From a checkpoint of a small transformer trained on Wikipedia.
Size: width 320, 2 heads of 64, MLP 1280 tanh GELU.
Training: a variant of Muon for these matrices, 231M tokens, 7053 steps.
MLP neurons of a small language model. Each row is named by its layer, matrix (up: input weights) and neuron, and shows model dimensions 96-287. Each number is 128 + 24 x the weight over its row's rms, rounded and kept within 0 to 255. Numbers have three digits each.
Before each neuron's rows, "fires on" lists the tokens most often at its 100 highest values on Wikipedia text that the model never trained on; "fires after" lists the tokens most often just before its 100 highest values on Wikipedia text that the model never trained on.

fires on: "c", "p", "bo", "i"
fires after: " a", " de", "e"
L6.up1189:133138087129099133153165116111120154147156132135127125127135174124141131141129169090128099133101152116136137130139094147168096143134115156134168144169135166118145108132163160093122108157121176110117110120152159171115124105100129142136078118115102123118072123100129119142130129138119131104150109125105139155112120131133107154123125131163138124155131114104147076151150145108098133089100134145158159128147143093136167087115124172171118128129108081093132131104127133107125104107090136167118131126105139098082124148118147070150146094167129126125132137131132078109155110139100155130

fires on: "er", "st", ",", "c", "e", "te"
fires after: " in", " ex", " J", "ve", "s", "d"
L5.up634:134122128121124110154098132113136130122152114095120120151095142116136151157145140155181119127138128122120179125108168097134194106146104110157106098159115109112124149094138167101081103114135040132135161121152152105138115132108141117127118114156115127127146099146152097143096141101108120116064094135141165148112149117172170151168100104104145163163118089178090114109157100117134166109117136121133138116123120137127108131170137094136100127141133113112148130115095131157119156102100107103103114107090135100107148143098145117132113140111187140157104110070100126113141145111063110122

fires on: "it", " |", " of", " as", "r"
fires after: "st", " part", "al", "d", " Al", " known"
L4.up702:139120121097125129145115123142146163101124155118078138147111122121153136085132172129159124165124115135134146104163125130156088111131112117143131137111154098102149200118136127146127136128147123119162132186147124099127135184130109121143136112149104142107136131066137111128127131127112114106135153132118156170150142106128124122125150136121147099120118159144095119121114122122093118154124111101138131137095126110122166133127133107103095093120121116177138144147123081100133141139131099092055105074092138099112145115186132117112173111148117112105127142157080126085165162119123089121

fires on: "\n", "o", "e", "."
fires after: "\n", " to"
L6.up55:142142121116145078147134132080142142128118123120135070136131131125209162129095160131146116141108114105137181131137108152146088107121166147139160107177135161151141093125119164127152136108097086138119149137117119143150107147110131130109138097145144142154087139161120087132130113103143138124108098146126143116155163144151147138084113110112132107132122130123140143159139125139166131141081151142159122110125133125152135141174095147172114128134129129142094145121135157142141114118076155115183123134157101130106128068121122136148152081121124108126093134117167144107083090115137133184

fires on: "s", " bi", "y", "ver", "tro"
fires after: " Po", " Lo", " po", "mo", "co"
L5.up1152:135076120130148131142139128111131151116124133106123160108122128094127077116170100112124150124113111160168141124198137138125135101154129157092156100135134116134123157163111130135114127139132097126089156119129144135105103102114179120114117151165121135134136175098128126142138119130124145118139153091102110083078156097141124118154112147104125126079135119094135105121119110095147141115136115150121157170150082208055134141095124121100111132172117102141110123128114099111144181146116160143146096122115092158123133135103124156107127112168107109112140119113154111091119106148130118155

fires on: "amp", "r", "/", "ham"
fires after: " G", "/", " ex", " Al", " st"
L5.up878:166141121117164152105148123111144119094139109084117128122106138118119138117064111156149126107120136133123145135156157117107173133163112120114110121161116112107095126117162089093116104125117081127082150166105089139158089143103143128120196110076116127096147152134137089109144178116122106140123165124138143100113125149155128141114139157125128111115081123111148155113127134125125099159120125132100165152144108162079134146126094145133153108109111139143133132114142114147160106125151138164124106148108166118159182129162147096156185178155112128143108115151110126160130155123069151135

fires on: "et", "r", "ner", "ist", "er", "ter"
fires after: " comp", "write", " win", " po", "min"
L4.up150:132100137120134094138123115127140094136148137100125112122139145142108128101155134117164128166107163122128105143120082140140156114155122132151100124133200111149135133127085180084170115133142126155088128148095112104115140147175074147129107127167128106122170114115146131147150181116162097069099110108105170126109123164129132105141135144089155180146114094127150092111108142125125145163110164145156128157113138110105117119139103125078103088113142206149145135154143152174151139115155110147099157154135108139148101113114134176133098110125141118155120081138091129106086142132164125160

fires on: "er", "al", "y", "c", "or"
fires after: "s", " an", " a", "ke", "um", "min"
L6.up768:080128127203123131132126095143138122100144096157155101122153135123126121123095174187111151139123122123083093138118109084174117115125150086128151079134182121123108135126134142115128135098108154136134148119112142099114123108133171160137110105123128105152142146168159172135119130103125125149116081140099149105123124136106087097107105125149090147118104152167057110134158132138099164101170140184116138120147084140138104139130110124157148142156164103141097146116169155145123109134096125144138138113143131158122121130152123138121134134165149129116140127103153114148162149137175137171

fires on: "\n", "."
fires after: "\n", "=="
L6.up960:162121107123148095112135117092135136050139127116126141105156118104192070155104124143167154145171114187101118154123112140148141166146170119103174146169110152091151081115106142134112135132154144183090138120097121126161148126115131115133148124152138126140148093136070116104116109121135129130119147144125142126148135153150088113081152137104141156148124117130182140147100170169086088101084159115130125093119126142148140149128151130119152143154136139107129161123161147148123129150107145106136103121105171118125140122132137109089110095131112145112140101133117151130113154151099135137

fires on: "\n", "\""
fires after: "\n", "."
L5.up1254:129124145142150102141087099142150156113146088159108086142144135183168134157123093096143128134138122170087104122113147103092131132134120137121128095105142152114103116151112079143141152136158154153186157094130121128078073149117121142085101139141166112123083100159137178153159142139107105133141129098118129133140113148132106168134127122131165128115140125097129113127153120148152109141117144115159158115112126174121163101100101141070134165122140131154145107162073174176145160173153103139120158156111133132101094101114114105160124112136157105143134123107115104124097148151109137117

fires on: "act", "us", "serve", "s", "ed", "ing"
fires after: " ", "oc", " F", "serve", " b", " f"
L6.up623:152177101119121098128143103119109075148131134138123159100104161108135101153115166113107098139103143102116072170147154162131094167107110158086150153152146148149139100138123126142158155129153178120125142168093142134150178143142182098137140116105128102116148160132116082110101131116149130112141125129104139142134109169131164105142134125122133133118152160140119089118108162084151149139131139152155128102130100119128102091134132151113155136099095106124103122115138110110145148117090151121125147116127161116087144110122135157168170172147131108116096136146110112151108140120128112165

fires on: "t", "te", "o", "ra", "e", "s"
fires after: "al", " Al", "s", "f", " de", "d"
L4.up341:176079094100140116127122129102112145141172125105132119196123133148143112071109164135126125093135133115128091122139129156126148088126111134137114124137131110115145147106126133108130098080123153150100074108099127144174121155108137170132121113134165151141160157144198137131118123085102129066109106115157122093152122109141093180185156157120160159135083081095099096095149122136115129095159138101130114164163106154117080139095109120134089128170143113154115140139128137108150122102120144169108090072133125092127146120160129140139101129124151147193156120111135130071109132127114115156

fires on: "\n", "v", "m", "o", ",", " \""
fires after: "\n", "er", " to", " who", "'", "S"
L5.up949:127109164115125058164133140121123139137121170150165133132143128145122134126133136161081108144094098099116125125158142140127125101130138119144106108085117149154127126142136127159115126147121097102086156118175144112102123148122073141133140166090086154105143133193136098124173149137127127123132140155150145104143135159135129103124114096098124120155116098128133154131146122122186143066115138109168124127097106147119110142102119132144120139117150136130102115140134083111126111156112122096160114187106109148160104095090112166139174095139112102139129085115113137116095097139120126144

fires on: "p", "ce", " be", "amp", "I", "ru"
fires after: " ex", " f", " G", " dis", "im", "s"
L9.up176:139122115112148128150168156093118153129118106096113150109120163116137128126138130138138141101128153143139104155122138122112112122122083130116187136155128138121126122090088130132129117120090102111116147161142122060107134145153118128145159135121080133088118144117129092139098129107168143151159093110148078099126099110089117116123133117145070138114137135103150135114136187160143117123122141134112088124114145129152101145144114150156162155114114118164107126132163118150117059127124151111144076121100095136104188140134128114172112121166104137085163103098072121127158162126094132179

fires on: "P", "S", "C", "T", "B", "A"
fires after: "S", ".", " L", "=="
L8.up1229:122116120147186141125118114068142087123149087110082125123158151129116084120127104142110099110137158146111130155125157126125131142164116129143144140105093094130155078112191124134099128156109140151140119151127107140163124141140183159120123154080112111176137125112143124116161073116117146063151139160112125134087135114108138131128141111120175136119145115137131149154120119149074139116133130071138089166110117093069144139155137118140120114160166146180154092109143149181127179119127130092184150113120083104171138104134111128161115116102083147143095075147093123119151131129137136152

fires on: "\n", ".", "\"", "—"
fires after: "\n", ".", "s", "\""
L4.up1092:126147122128141108156143128135144123130157106128154086093164128070175167115150148128108106099132160130107098167111163131110139153108096125149135118140136138130125119127135136142122140136147116166129140115128108115091134139157154100138056121100143144151132108177149093132108146141131068109175091119120104139154154137134100151064094168060116131110116111122170139193127118133143140128132123115133101136090136185115130119133119134108144143155103120172105132130136134106143106151141113094104113117137126143112110116161120104162140078117165115116155098135112125115145129129125117111

fires on: "ist", "r", "et", "ic", "ter", "er"
fires after: " po", "write", "ph", " lo", "in"
L4.up109:154110136098112087142119162126115125117084121129136161117140152105147191146123140141136096154137114160114117141119126124127166105171151095130130117177117128154145163113126141102108142105156083127067160122117148104103152105144117060132143106181150147144134079136158127124146136129123157125153130123154164062121080157092168164118135163096133116147102101145080143109105092090139069095156126148093106095168123135128091115107137134102137134142119183116140165148133126167168105139155113156138168151130101136084123135119143132143099096135148130147169134119142107139124156087144112122

fires on: "ing", "le", "ant", "ic", "o"
fires after: "ic", "im", " result", "tic", "v", "m"
L5.up238:137132129125153087119118112132108136121137135094115142134152120114122156118117115116098110116140130111105118140118156148135156125131114150098129082123146168148117099103163118127130137131115115150122092062107133142132105166160094138099068156093142145146196147157109114134125150095150051125129136123063098117130129153126122143143125160146141123138119122142133148153154127148145096103114126138142079150111076130167122138135155138182070178118146153144127149151156115170116129122141146101166067117167138127127119118126089130156084120141160116121125118132133068138102135132148139127

fires on: "fe", " York", "li", "la", "one"
fires after: " ", " New", " V", " c", " Con"
L4.up666:163137112134115137111130105127092176138133124121132136112114161120088123107129090131108127168147117131131116119162140115179079122122098110143122109158096139139076138166144133160142127094105164158143087125102155075137112095149139164162088107146130140141137125167075084150083083128109093116145106108125098134110133099140102122128110138136164120128111121117150161133123134163125150121105104141110136121128136169106103103108096133123176148135135091120124170120150139097120118136100146129106127105108119151152160140133108084154127083095136123143119121133090130199139140063156121139

fires on: "ta", "y", "ra", "ly", "to"
fires after: "er", "or", "ter", "-"
L5.up767:105094075143154169130113140108152119117103158132117132153119127109067168134133190133124109146145111128123129086142141133138178129092174150174124119157109073124155161123076171156152139138148133119093115106077098096132122130121154125127183122092136143138106126110125142099133114124137137198115170116129134079124127173119117118107141135107170130130138126138129141116120124140138119134080069149111121102138134101111119106123121133160124116102139142149131111172143112119125170159102149148151104192114109160145131079097136118146120129147140131150106157120156158147102122143113138125

fires on: "act", "d", "est", "cent", "air"
fires after: " ", " f", "un", "t"
L8.up819:131128194127158069138135142150155129129133107115130126142146155138114121116121151121137096134115101106144125155095120139081083159124154138109106146134130130142125120127105086126134140153121158148129111142140142116097154132102126135108098157116127113103139149136148110113164101117180122120142143118151140119081125156112140157141085149139144162127137112173067089144126149125164110115139124105102075133121132166131122129095147159136158117137127088138139149138121157175121124122111156156147163128133184120114114072112158149090106105101083137132121114112094115179124116111154118124

fires on: "w", "ing", "u", "in", "wi", "e"
fires after: " S", "s", " Z", "L", " ", "S"
L4.up1273:121155154133114154123102101121096140178121165089136088097145164137119134148110127156154149128118119131137112085152122091129095158126127105107119124107100105183110172121129110136144078119123117120134115173099112132188112151108147126143129157129119114128153168147141116110099140113088131124099123127132129104111109146136159136128153138140132101118125109133122139152135162101182123076125122113126129141162125156116168155088083121121105125127159103138141117118134162168127132146134143180157122109109111137130175109185126099145164166132125170084122140159135134136127127153129119110

fires on: "age", "tra", "way", "line", "I", "N"
fires after: " ", " F", "″", "t", " ex"
L5.up222:116089097159148144117171142103158168128146127128162131120096162077103143135103170115116151086133150141101107110130086124184072108132081121140140115161115147160110103106146117130115113080096114130122069151120122155148113103115158117167131201102141140141119149135112155121143128112106109162166126135149094132087174142168158122152131122120151167167110143156106102140133195149098132147139115123129108156178107107147143156108068132172123116091129125152119129178119138129123152128157130101130097123130142106143147173105113084130121127131112130133125116125106139114122109097081131123

fires on: "\n", " of", "tra"
fires after: "\n", " part", " con", " out"
L5.up986:203110142136141136175133130097145136103127086108142098127087145118156121128079151168173092136106147147157146129127137104152144098105142112152172146138179144119112127088146161167144113103160147140088162145138111143116116140090107116082155141127112128127121133124119153122128098160107130126128145113110158118156137083164123151101157140134121098093112168111114105171125114146111113115070119103167116069136080135135158106117122127133094133167132137133116122148115157117128119132086138130138079137080095166154124111130099115135103164148108189130121142158175146125150140113142097115

fires on: "p", "k", "1", "i", "se"
fires after: " Pa", " a", " Ba", " An", " A", "ca"
L6.up233:124187160103188155136142125118095149121162098120137123129111150153145137126126132083109138149101136149106124119132112145155125133075097152166133102130155120090123115098141133132140128119112141114111162142172071133156118088116162132134136135118151115123148160135122113118155107123160115130122126140127089131130162129142104140125082143169109122126174130136108133139125145139120118147130131152137143110081119123116134093135129151114131141160155118162135116128114130086114064142158106182146105111121152121107091140140090123148113104122121149124154129143191118133141122126085152069

fires on: "-", "3", " a"
fires after: "-", " G", " as", ",", ".", " Al"
L8.up898:095117145158126113133110133116105134120122148147098126075096140098143147131137136127129137160129173087089108156137152107102141136114139141143108128162066148093086151157121137154174115153134151138148139096144115127131128127114148150123174115168113152158151141129110130150088134147157145122140140118114106137095175149123087103114112065137101106146159105120147092157147110092170105114137154156159146144113116135140137133171113128091146135082119137131169114138153122132123141116106138140131113096116145131125128116144167149159145146116125171161155126145094133153165126179090147093

fires on: "in", ":", "ex", "x", "an", "u"
fires after: " T", " M", " C", " Me", " P"
L5.up17:125129086166165176095113113137105147086092113135124121137101167155109133099093104119123175102162120152148152133119095133142102163164103150117152104102121120136052140119114082146122136144124135138142062111123128162158143145125147080100130146141078130133118133120137152182175139108116143109116160171128124096100167132114125113178093094085119138125126151146110114139160145121097115143176104120105142197161093102134111120135121102115107159140124115134128149139136107147095110124114116102110080088148141124136146122134116131143127152098086153127174158152150121145127142136149130156

fires on: "5", "1", "3", "4", "0", "ch"
fires after: ".", "ill", " $"
L7.up1189:117121098149138133102116167138101126087167138135124058176159133131116093112139106103181143125129109176094105109122152126150148161117103163081116133146104137138156180118126137141102105169128117124133183133173115108155124128131147150105090140157100101121138142099098145115157123166152131091125139122088119127155116084126141136090130123147121132155156127139161133117137128092132183164114157110124122108149138152084126122104146135133131129100122144113099136105140147097150156126132193115136141123121103161108096121172094105138146097173154103135107121116140194161112095125151152134

fires on: "ton", "to", "t", "v", "ho"
fires after: "er", "us", "or", " p", " Da", " car"
L4.up74:150147070101159149128143123127129136143162131190108166170109151148140118144118197111129143135146126114107078119151154132142109160124132143140081143129123105129069134124117147131106141093124105096090089150108120121116082140136173147142147122121161126126121134078136130077085139122156115117110113184102145117128092126193117146127135119145148102166114077113138128121133111100145160140147160115100124130185142143152147144088102129162143108168145108131139132104148096132150100121145130113139164132126110114129168142111129125128176165164162160117118164101083072110113109152129153115

fires on: "W", "B", "T", "V", "C"
fires after: "\n", "===", "==", ".", " (", " \""
L4.up539:149123139114145102166075134139110111142156117116144133113128112132124112153117117138126140182141141153074146184130135136098095174072149116143116082163115103163112118135095142155152098117115111185134178121093126134095128159117106089138105148107163125133140129139151146125137142163115119118124073167144126179158204076154099118136106129122124110120127125120144152134111137160135130166118135120148131145131125153115143137150139154134109123156119133146119163128148150119085134144108145060106053092145087118122123114131126119135081121127094107150116096135159112121144109114099123139

fires on: "mi", "te", "emb", "l", "ti", "amp"
fires after: "s", " ex", "ub", " pre", " comp", "ec"
L4.up1137:094113106109117124133128126146148156083079191127107137149110140159121135129120149132135144085131151145117153140132115126124132131109125128120108125113131077129085106134131115166131141175175129122064114109139167100132088105163092092182171149130135144108148148121157126122103135120138130095140093152145146108146164096120180159111128138119141164081144130121152110096101135118152105086124114185110113129112143086144107102155121100129095150123121128125071122170167149137119126125128159145091116130125127167145099081130116171101128095115103125122102128126127133138145127135093100146

fires on: " po", "==", "vi", "per", "tra", "la"
fires after: " con", "\n", " ex", "c", "C", " a"
L5.up168:122155119156106126109140145116132136130076133157143152097092153069130106128126105127161103134107114197170086145138145119173139142130170090143153153118091171129094137132206132132114157121111133128145142099152121089151077088123122124143144113107094150148141157156101130147148106141162122114146119122101142125142147112157142134126124153078133113114172121151128098135154108074143120123056156113151117125145097143055154141139098151106088152132132170135133124111109130141125149149115163131098100114091125142150115131110128140164137149153135137076131116117121119103084171152135124108

fires on: "\n", "."
fires after: "\n"
L6.up408:125144118144102100150098120094170138134136117110158107137125152155150133135135134143142123136136101139117106150120155151098129195130118098141128106144112163145106114145134138146132151182130156151140159119119175108120099178164127128107098094155146127092101116132112135139119096101143136111104134112095137133137146112129096178135120081120129113091102110106153143132117101131141099057106100091153130130123119156082115155160150153138147152144113117123113057158121158157136113128120133076107132147109131157147112095112148127148112116129109088155159114154120112144127065175135100128

fires on: "ar", "s", "ho", "gra", "ha"
fires after: " ", " G", " V"
L4.up247:105075106128135136157164137124160126132137134136148097124102126117150146142123117144074143156118150114128128116165141151094143105153110139169130122144135132126132137098144091160117073101132128117112127157173143171112109141150130132140118102108119122126097176141113124115119101089167149148129103114128083095116138124157127131149131136145123165100104204132085118153146118108104112122093130142139149136111145173116139093106070171107122135097106144159141150119121152166103120105152161109124068114172158127077171111134145102166111133137119120134123160120120160148143098086144133144

fires on: "y", "e", "ot", "tri", "o"
fires after: "n", "ang", "us", "be", "z", "te"
L4.up212:146097120126121158136138132148139123121152143136155120153143156112138122146105116115170113109114122132114125155127129115099130101119168164146128132148100108137149151161116141140058133113135114089108150142148146142119134128134146147149102086118074140070148133093126130129130153139106065137148112182147127114155129145175126088168128103167166111165115124115148079126149092182155125113105103105158117132138126087090166132103160101153107100125131140134131114119119121131123131106134138133111085119149109103107122128135138099130145104122141099101090077089061139119099091119107125137

fires on: "p", " of", "im", "wi", " hold", "ing"
fires after: "s", "age", " ", " S"
L6.up691:136148123109110138129118166129095144159134107140132079082153166152154122153087126152120115142148138138127076090107113130126155142137115146126100154146091126123056153166091109153126102131135137144095121138128154152165168123165117163139125122105138135126132137165111140136126156141129081126093151143136081102119112099136131123156151136078158164082090137163126169147105119157126145171154131120117092127107144181134125147105131132135148131086138096140087190165143148153096139131112135116159122154145106132144122142154128096092177112138113160155134069134151077135136097124101141119

fires on: "\n"
fires after: "\n"
L5.up232:113117140121121110123109107123131155126136130120095085084129125120151146103095170099124101140186127177092132177107168179128151151141146128138121148154118195126095105150121136154163150154178112173141144127134106152113104156115127109104094109113127145158141130186106145126155102143120114141119124146112094152152153113145142186106138148099123108092118136135146109153101150131105110144101109107124142145128072145123167124118128157081165127144155112151157123113171158136120165143149118093101085080123141124145137105149111119147116063134119106133098133118156105151144105138127139134

fires on: "w", "k", "ki", "ber", "te", "ant"
fires after: "s", " S", "st", "b"
L5.up802:172139131103178100097124148123130173109128155154082117160126170140105151124096119090141139133113129091130107128131131143119157110130095115177131166164113056112127160143130128116131152101136136153102160191148112109090089108132108123171132099139076062155155141137117126142104087131113119148115123168129071154140112126173121154074124132073127109101141092157123121127127106132154083138109118123106186163139147148187141130156102097103133155146144171137122106122139086145155133124154062116160128118112126158118115135120109165085128169121112149119107125108149092122155108098136160126

fires on: "d", "9", "11", "and", "ru"
fires after: "–", " C", "-", "il", "N", " con"
L4.up559:118125167151124094117127138153116143121118147116135143151098128105106126119120110158135107126155188095140122137122108155102153100103135057103106081143155123110131146168108139149116112128130104098131177123134106150085181140117163110169165158066136114147121146143103145105075129126084113161138139133129092075143129151113153095155125141158113129118116145116146118106150106131185135123129129128170123131108095127132157125090118131146139143111144150138169142145111079126112128144122144104134112112093118147150110124110145138118091092088104164115107160088134168129167086159130131141

fires on: "s", "as", "red", "ong", "er", "y"
fires after: " C", " c", " cl", " p", " P"
L4.up802:096107156149147161115110119114108142121161158107101141153128102120119146139140109121148145119131115107134119125133084161120119133113138119138136166164124109165125118092154108151062140137087169144161142120131115138156066098107131167165142142115132126121128165135129083127131142156143142068127111163129131102121128111158130100143078087064119109112129137123105126100148121119172144136148129157185152118130157119129119112159128128132167182138122124126125144107133127136134142069134097123075134142093134094172090105148142122097135161105116162124129161143132179138108132109113148114

fires on: "er", "s", "y", "st", "e"
fires after: " S", " In", " c", "s", " G", " ex"
L5.up67:078096155152113115082076129143098168168127152140123147094100131099135143107152101103152137113121150152105153136126119104143124132139137138169171124147131121100112137140156102164129109122108108092118174125116119155131118126167163163142132124167108147156147141132085086131129114144097119105092101102124139119139141150129126098138065137118146129124152104125135112138116136081150137177144130147170146132139135143114084151110125136104146141122119094097095121098139186123152134121101156134140142137082156184119140154121167126155118152132135165137150112136100102098091149114119079114

fires on: "s", "d", "ic", " the", "re"
fires after: "'", " I", "ten", " was", " ", "mp"
L4.up827:096134092124141073098130137132122094110131099133138109085119159114167146098139114167152115120144088145077154144110154170137134121145147181138143148135134124136090122150093074175135102159126112117116145109153151171138145099126130145155116106150103092165168138154103116134138111113158151117098129097147141105152173125119105086097156103122122138090112117118137137120135138151142142114156114107129095106108117163118125145115132140123127153106142119107118111120132140155149102139098112175129159097082139088114136146116110091110092140143174153157131116127150126154109083149152119089

fires on: " I", "air", "age", "ur", "\n", "I"
fires after: " ", " sub", "\n", " (", ";", "n"
L5.up320:138173107091174078121129159138164143139164143157161140117123116123145148097128098092128145112076176147112124133098145160117107161115166133129155160144146149143128112146131142100136097107117172152101145146139086131121156116099103117117129102120133151148089142160093103148105114164145107132127106167118151138136149129171103146108115107214106137096133174136139107123124139114126127123154158129158115160123126168135150123104128152098133130145113115146101098147094153129131112140052156132143126156101127158111126093083142137135104093114137146094140110123144107140133095151084146156

fires on: "le", "k", "ad", "ce", "op", "o"
fires after: "an", "it", "ish", "udi", "our", "mp"
L6.up617:086186079152130144128134123111103154128113102134106118123112132147139122092097161131093146158134103163107112130119139086075174153139158076129112114131092121146108169111107085108121117147153100153104097102162124140133136107154137110090146143139102097105143149127151108160106144124121115095122128139157116155174157113120162124164148114111131154160118095153124128133128123158139089136122130171133094144135148143153176128149080126128123152146092119128160128131120170100153133143139133149104130126143098153149161097079112148139123118121159133069163131144119147131155137112132076154

fires on: "un", "al", "log", "er", "emb", "ive"
fires after: " f", "th", " M", " F", " qu", " re"
L5.up279:130142130127117131121171106136158132080083157135107120144147158101151108094178106096101125096069101101123111083092136140098140109108142109146094169100136139116149139121132116076115145115162156109116098187131129134135140125108115141109100112152107127103122095103128132170154147100117126121121131161125166143141108174148134148137122114132137082146153144152112147092101114142126109096124138094128136094087101148135137158111114102157143138170110129133139118167173137143165116167127140113121101150174150101134113111138109118118135132158086088122099105116103170146146114127164101161

fires on: "s", "\n", "or", "i", "ity", "ial"
fires after: "'", "it", "\n", " part", "ers"
L5.up483:147101128087148131100119144120106129105139077121099123113147128133136146166150161145184145116130115113131158144129144162120099129104174145125145154144140143142140124174150170139127115136182136114102129115130100165125159108137127136070113135088136082165089154103154132128132109107134118115117114169143119114173144103125122149145112140116145120122104101147148126116134186123159190134139099129148157128115089173134153119139138121135147179144087134162145119095142133144141123137114143102125109100125148145130103131095126115153091056117133092144084104118168125085104090120119154155

fires on: "|", " |", "\n", "ve"
fires after: "\n", "==", " Team", "ri"
L5.up1093:097156145099095104147159101179112131120119122127119144087125163127175112120127143080081116131135172087118103142144135140116164099115179158133165142141101120119151149062144118109136166120157155077112140116101111134153104122150165131153126124132128136155132144181150135141114164120129096134104133127129153130142108198118142140162134129134147102137135146115069159144143126154176123123132068115152149117129117154155150138123129130096092121139120114070090127136120160143172088078111165114115067134113123116151169103156151110124151075123112127138143122118127136107167103131108131144

fires on: "ur", "n", "ban", "han", "an", "tan"
fires after: "der", " B", "ak", " b", "ur", " T"
L4.up1209:146149107114087130141099126113133094118129141112148129113139154124111139137117107084099108132142154101109102143150104147166131143128141123168113115128106101079146146134147176111172147124153145161135181132107092191141165150129113098083129130164137149129148134139062137123146106096126121110111098190133155104162094123130159126124095090102119112146157141101146089131130149124132088161078107084117134120131135103115122135161158136101143110160155136089080128125137150115123164161174111139133125129134113138153125153101134157174108101109144136128124126164120167137092178140134129116

fires on: "ri", "ma", "m", "se", "d", "my"
fires after: "er", " Har", " Ja", "la", "mar", "im"
L8.up1020:164174123124106118171115125109112114128145133123089122094115097136137098144161172087133105175125160158144148129120118134096109126164119147110122119170088104130128161148123121156155121116125140159132130141064112119126114120112154121141091102147114157146164145167111117130140141143139119145137166150129173130125110120129156118149091114091171075140164106157099127112145098131159130097151133091123160089134137100144121108075166138107146141150089110100129145116105128112139118111115158147126072107165121107111125122136145196127137133126117117152120140179152090171106149120114136131

fires on: "|", " |"
fires after: "\n", "s", "le", " Year"
L5.up959:094135117152133080137170124163158112138123121108095141123152120110135091109131069169093145108132119141113106151126111167144114107115155142171172123146101109137159178145150118094093131089113109089163133123110135168135121137123146114125130108135078087113129106148105136128124118143110101136132140120141119121124123175154124126146106136129131134111141161118110118119142183133136165144122075115131137110138182120135120164134134147104145151133175126113128126141148111154147166105127146112094093119074143160105082110140159075130113123131151140125116164176128128090133126109119148174